From a checkpoint of a small transformer trained on Wikipedia: rotary positions.
MLP neurons of a small language model. Each row is named by its layer, matrix (gate and up: input weights; down: output weights) and neuron, and shows model dimensions 160-351. Each number is 500 + 50 x the weight over its row's rms, rounded and kept within 0 to 999. Numbers have three digits each. A neuron's up and down rows have the sign that makes its largest values positive.
After each neuron's rows, "raises" lists the tokens whose logits its output raises most directly, leaving later layers aside.

L4.gate255:450520472575436503521585409507422475508533565485524511556515539475490509528456388550484485418512499491483499488517562544426443508566531454510385506500404440493404500514563550532471453471529456428486541507497527498577495489459401414453512464576520551416566439437487393548517417550517512510446527500486542648472472464573536504521529533478512463509471498521457566503601389501545582481405519473537454465476427509501567468449582523558442437459456561491496499414480429509508494490566463513451484561457515565511463522479480458563577525508498503452493645454446515498489457495475514552
L4.up255:467487537569571495468470455490520408463542470465477500536520412465490508468516530602455373472492442566461535477506521445412482509449513550484462424503554592468420480527589553492459478502459457498597492475458510473471535465514400497506448525494447561495593448538433502528502496481471459419498449495440491480476455483554534411565411522541502456553440472552491570569465482452471474439521478529579475573495474470521455489369484491577517566486485512533560590430591568455541543487493504550590599565549548527431474587459511563578532505483534478484629434584550569558571562546575525540
L4.down255:464460484510515529530453542542541553536509508594533509477511536571513448402467440534601515479551571639567513573469562468449356483467478436481575496537517507441442486483505506477465476458555479480439437464485550528501525541539525526487471491458503545504557455440457423481511456582544527524421458536495517530442451519491522435419445540453527515536405553556412535543527525460571523479512493438537546527510611480483563472590437444603529500517431533496492489457507479552564554500549490537530545543560507449475522445439494448528509497521450448428474561536487503550536542482386492479
raises: "um", "atic", "um.", "ear", "cle"

L4.gate951:554482494521462468442568471510532467522414405418552555409517406457522488506521424502514518501517520468491465456542497417400556494526482484487529493474421445482397569459518529511439548445484471441454437509504506463450507515456522518533418555503458456496589478541523401557532412502454522504431429541478532503506501564552536543395479441528569482527512436613567578498553491548477398579427457534419519454571571554508522520468483433465433496469583541538499465529565519602511487435471567527461481538453400479521521444552494493471592528528556497476420515496471522449555480463510403470
L4.up951:473581532507474470518478471535437483504542575450512478512593498573546545605477514437543524484442582417535561456428556455555523586490496533533571420533592518540575470526583443559418536395466504466543495507509502535514521536507555518604471443494598582503588567490483530519488510586484575529557475528434519472570531545482434516466478526428508432518444524592529468483517589496510446427455398542507455503508538527439451447427527543513541512537504487468477570466414480505494477475450499488507528464472521569450496549436502526553638578434537501478501493556503477534454471471496481488
L4.down951:423463439521542483543509422511540416506461545543467533451459492480538514519535528546492477580514582392533460570410523517490499522555523493485491399457393458551407538577551513424506541521468575544483471395511478482504566472500453452563502582455519514433530487570499472420560517536510542408492538491553543460459533539514484521462416534429527426472469466561527487465498474566437447397534461500462492518449527463429409504552526571492484492561496491537436526491477485595442601435479551417549461609502453452402572501478603557473524483571602400541476574422573556451556556526402601530
raises: "===", "istance", "in (", " ===", ")==="

L4.gate756:482386539480493527489518491441470517594506501490503503537523474515491430448504430590535553470524518533464427503537467517532511526483543366577476486544501501603365432416516562533483342450523472572484453475458481573509464478501529468408483490576424477475573586485495457558448514437451585447440569470571474449482528528534578457476475478372504473461474496514460497405501476586486430425504524486582514404523438553570526567454428508509480468554550488510481494531469592563596578473545524560414550508482502528531523483555497540502574521561557486473453506508428437440454485440459405561
L4.up756:530557435471482481556532413480599445561521463419406516560488542501577506412436494517457557449403497533501481491453386467496536581445531535455451516397542492461503591450543499489582543517472532458507516552430465576522469563485549457560529580484621414505445383496462520532459571534537561563464553482564581521493495553522510528468501483509514453566513487548505432486518582497548415522607528515502522397520489566448495525460459492564518536443454516480586550472381525568468479508550435435440479480430519468666538504446432579489568529532464475533418436522465386505419450466498468522
L4.down756:514506520442490481505421505553500461588461544417523552425523441681500478519544479436434496435505461509419462511406577471484587546411541526400470469506463597578408471462472600491587471400517520502435481511523497488541482517514561602536551490447509433517503482479513428530476596472517562445469467480482443548534480498631527569481490561407488475457538534527513478452514524462482549471420425432504470486471536563480504480538539395517546521491516536521527494461549453500615515431456506494557436423409443510527485477442506420528439442455516483471432575592585456455518444533483488527
raises: " him to", " him", " him.", " them to", "ate of"

L4.gate34:596495450456564502543631607541522405542494463505496538463567444538390635528503504511463477476468424492572526496592493521502569483540486512476534514486491507543509458441378484521558495485441434541397538419452481454396506475553516575505429477511444440537493573519564568466482544442558451494526585514574571561419507512455473481522523476467501512525530509475449539523498474503541497499504405411468598524565505468523538450478415515462470503472489425426555503465489431473441438557503575423435499379437550457461479444539478567486474421504387523529491442512508517526419514444551536492
L4.up34:530511518559393513656585442526512511502550495508489504541451451444419543528525514417444522478554487494518484585526477445446493585502556511479458400460515528497474475414497469428572516486615536532464469443473546438503565528545432422572427546497518480524537464439530407440564504477507446493475502539521516446607492473517431461397501364531517483408393546537485571424476498544464582568523488505419549552511594496540466512563482522513464479489479419493476513497574514459452531512525441468558545465514551467646484420552413514592590530454421527590474490538493459461479409573439486539
L4.down34:563474541457492463444594579521535611434524422538413487517535470514442500536586597510462482453528443394530487470473502440545536484516475527414513503465455565575535522569522498566487453507494495503410569569422435540430519477471519491524460476593470492507441509457473505601589586554473437436537583482593609530492499550527530554562523441496482574536538529559512452526437446509461553626517529509437506569494579474506491520568418469491568518443504470517515543546611571560522497427481454501451474455604477517464588461430450449571509511493492453511455462414456532551431565442503549498
raises: "ish", "ata", "ate", "ative", "atus"

L4.gate739:451534508433492525527489512451548504385474463443506510500384549536484578610511399473507616430453408526519569474556525515530489473506485517524496513549526561512444490510419505559594507600425430504486413489511488403458535565471467421544564458443546437525621417570589511492522465413468394548498470471481585547537524485609503423547548496491524497406543512450498514551516503508559496442471416373533460539466481475455576498548585506465485433535424446526610493469481581410633522553548454561612474492537489470525531535512458479521563454505516503526500454513586481390521579594541544479
L4.up739:563502495546467413498529554517563447448487545487571478511478532505491542556562397487565483439474467597555490481484435418540510530435454558496444444429587556523510567530523542550667564515508461413496471478506493505464524602547421521516556468483422519500484387409508535519563479562506493531496541496532423516509553481478534516555554575458551434530491451412519442518431501479435568498536397462426445548430458509548431487479509511482486451574432523522526550463550459489525446465448432467537527454477504432594517564491567409446519502462474414524371464513464512490523548524471462529
L4.down739:505381494484574540566542417450523509501453514413442456492689492539586591528439574491457541493562497393566597446533465425483617569564490455505473455511509549511492530503531477505457452525510469434524473497542502462464411458528518489562438597514447499496556503530530617503495529404501473499514472511550570581521460486489503580527445518493510414435449463517455586488475450489531432560502388483534512528569466459537577482521503479483570449457551517451468461456588483489433487584459479551486505502550419450419394500481527484570515542533393433474506527560469480543532503537464572471
raises: "ured", "ure", "ure.", "ures", "ura"

L4.gate1287:394404548510443566440489396470511466476498487488601447467529541617561440464556468566459461462505542472543501463495472478445466515406521508520526537476473492482492526410532466527442615581553471506500399394500475503419506458507453504466500431531588463482413463543444412400462593493500510611519415514466428523556534527450528587482500413531519414459532430494483398520522495554461511423497503541540408481579535411424483466484483533505396382412508538528496533511479463460457476501516568447481507527521523499468538452589502515530443530487522581393409484501517494438514567457502548486
L4.up1287:448551455396460570476496485491475470540465521467491468590587429561480447461467454439505485551519446453547442525476388541493524463470558478499445519559521480489406459529588439511548548521556465514446565518431487516418638569541580382573508458517517518585413432475485413433454504445566536525531455411513429432463531525529556549550579447467553592544465542407527560539442525456449483513501383536505478486501467552579505495428501493464505462498500469538460482469518485398513478516537569512554542528456506415458527425560451386518478424466531542518513487496472520579445586394521504548
L4.down1287:523545515455450467576522496482529492554449542543577477527497480504524563432562528443450529479503430538490487551439462444439521453462540538546594506445538504532525569422556503546467471486578463474492528575552478415436528544552469410519512514380518413502527398553547479537394519425464484516503439545416508507473576508521517556586513523466435539569475503563518416525449472533440513506583513565484450570514472454498525512450361548551579557533470466460518500478523439544438525520504560470613461577492507500512543520489392467593476387475516472499523401574535489464514460449458464424
raises: "ion of", "ions of", "ion and", "ion", "ive"

L4.gate1296:599473550552439443503531512422507470534548454423505536463510463562432567503401323610500437516505541487523578420608537469630512552408476495450499530578455427611401471620502445433527439526535555491498440457496463454609552461486449528438507539484491487525410511488519505520492562533539569420466555523436560468496618515496510424549454611406610481449546374481463552467513453537497487499484579476562535527473445469545523489536505475554545429443441471531472497489491436559471506522571461433456524472431422468608513499584583451447477458597521493493501537574428516525506487508488440503
L4.up1296:533525501535482398573464544560512471489528450436469498476559531523583469524424510564539477483504459466497446385555475511489569482531426515502476466508506445489482505526460533534540399492531605430520640415463475485513547556499527489496503535462524553557568491516622514538552492533591530467455515484503535576445504583497456464442545503416500532479592455499505531475415501465411550526455411439572432500523521413475576598457571529466432515601538497533584428494490541446523496488445517386585544453546441519524561500517497495460507526517459537457563522498459370433490501529544500551
L4.down1296:517511480559467417529460493500544478579471522473491476457497469521493473482483526580484481544505525529488540454583473416433514443406561466485517393541615527478446415485556478410536432396445523506481492440452517459591478447439496540422512452410517458504498483464514515507538602542573490458449572513542563539454506447475474487496519517451572484548432519610547522519420509422475610440421516523617508467518475516399505532543443575478407532446561423562524573516517508500509546455500491448519539536589391497470505516604540477467492459524451523420515509497405442523569521485499506487
raises: " him to", " them to", " people", " assistance", " buy"

L4.gate341:513452654522466560513381490525558521479443575388493512445496443603521406530551509477548512525484541527442455543423477448510502508442521452554537517459469518452550544514479535425450420596589490580472494410464479509518578507515473560491395451463435477531513492489581397534530491457660520458500448504492427507505531425470536558545483405505482514498528525562534511505558498591440627515494479545568469532540387444538559602587437535494512456523521460510487489474493551534556571596553459524441420607491488577509510574560534540549516487544495498554466431561455565483556541531372528475
L4.up341:551485495457571548548500548464505490535465438422454509449418428504472497493506514424468601536535436473434481577512455560477487488425569459517526514502463465485442584487517556468494516495447491495556506428459519473471551497573473504422554512449455476539465579406534515504524551559518442489511543515561490425404460493366520477488429504444499519418519479529568472589515479539561591501521557541502592496432551483529491455551480559524511468463517514484454485528511588434481474504547515478556495469537394562503361553486490543557525508439547461511490530584510483542528530493455467516
L4.down341:521498443507526505549504512640565437516457461500452572481514564450518508503424485479460510441371555532418509483499451402561494470589492451472557447502530492542520595555486481536458558471484539552516553499444501528465495531465441539484483460550442498540514420538555501397481630486453527596387574438469480481547556490476575541439589526468410453493319521593451593526570552551466455490505568504472510471568501437537588389491410412446487504564455456506470529514493449625510536466519497462549457530565470468475539466471500461482527440512542553483504470476580442596499493440417460485
raises: " himself", " themselves", " him", " us", " itself"

L4.gate172:456467477448488447495524529574410547530524480528540446438483516511520512499582449546551473471509546463518518500462494452479499432648486545446495511490559482603493480574512526491593520490509567453524468563449483397514430521577470522527470550486546522491469389497473472459442510496477457567506404488488469612513523479562467567529517459528448424472567406536607482459479534472589492568538570551493486451529541456407520592495541527500471571477520526542461510472518546495575328565543505458520464497483554433546494560493513527452456578522474375545518500528522523569450519562483465483
L4.up172:542492504478560478388547439547510542478561564452525544534541575461469519505595438553561458577509532565522567507494440469543547545460532527470564568486492423625482492537505508517448515508512508431510536528535460542490446493535495539479508479649532562360418496548415479469469490443471548481480491502456446520533560482407457422553519415545502476408495505508438451468477434482623478433506508478455381551521393524496540549586523530537525479531436451568330518530515559506522489507523506502484518490519492499558530514429555555461433568638438454416464528473549437542435459521503602544
L4.down172:479550568531415504589417493510459474481508576435518500492531433450542510478459540556426469526519481521483520550592451471458395548501486595534543430625468483453531571539489598554507464422553554486461575491419545367485542484475464512504547550454525492440394588510448426529597510524492474498442531519481482496490497509523564515541472542499527484495495574562431431413420457577487516440489532429507465543460502511527491505538471471480492562522465470511509557487473614451487524578440485528512528562364432380533572483508532517468462544430460481511495501539468377468518439557432507571
raises: "astic", "ut", "ury", "utes", "ets."

L4.gate1001:531537563412472546418540537465524480451453479558527530525503542505474549430479470511467594628494537465484519571476470465441459526441445452573483513642445448565524567593564441448494522505552510472564521496580463584457537603429518507488511548601520495559521454525516446442471467476486485537531508474550566460448496482393462553425486584464482484565533480501482617497474426537543483432550501512510527472461505461473464519489586496558526401479442499543531498506421473550587463534489472448608540507470457610533438543545415501424424482552489538529477452482560437479503432560550532450
L4.up1001:448575476515494440559507507503412425450527471549515533521586470508513487571507513562434514510558423473500483513518481503474481545459614449581533461537362516521514455544583476510464575491453486552607604497488514489520468453460500506383492478542454557510530387536501502602442486531442630512522477507431574419533548478384468569488411510453609502565475508487539593459573446405525500494549539495494443559413452471484571518484536454566573631503531517528397468441549502464517512510378574548434479425569430452605556524506515532493475565428493451552512491533534524545459495480562478494
L4.down1001:532491478555479537626525510556502571542496552575545437533578463539436460505470496529462430545469571541466452420439570555476460597519410644537497505412570496533526581563513489460434354486476536472517466548535512535483612495535552486552486483564565463518408531555526565586433545498569476421363474573524379467446551530540457564441489474449532518470447552462488595447508499470499518515574511495499488462494539560503499521599566431449579514518470493469444552503518498522564519420554529536477544534469533518393582468519603493500487547487487492496536529486534520509440461561542538467
raises: "ings and", "ans", "ings,", "ings.", "ings"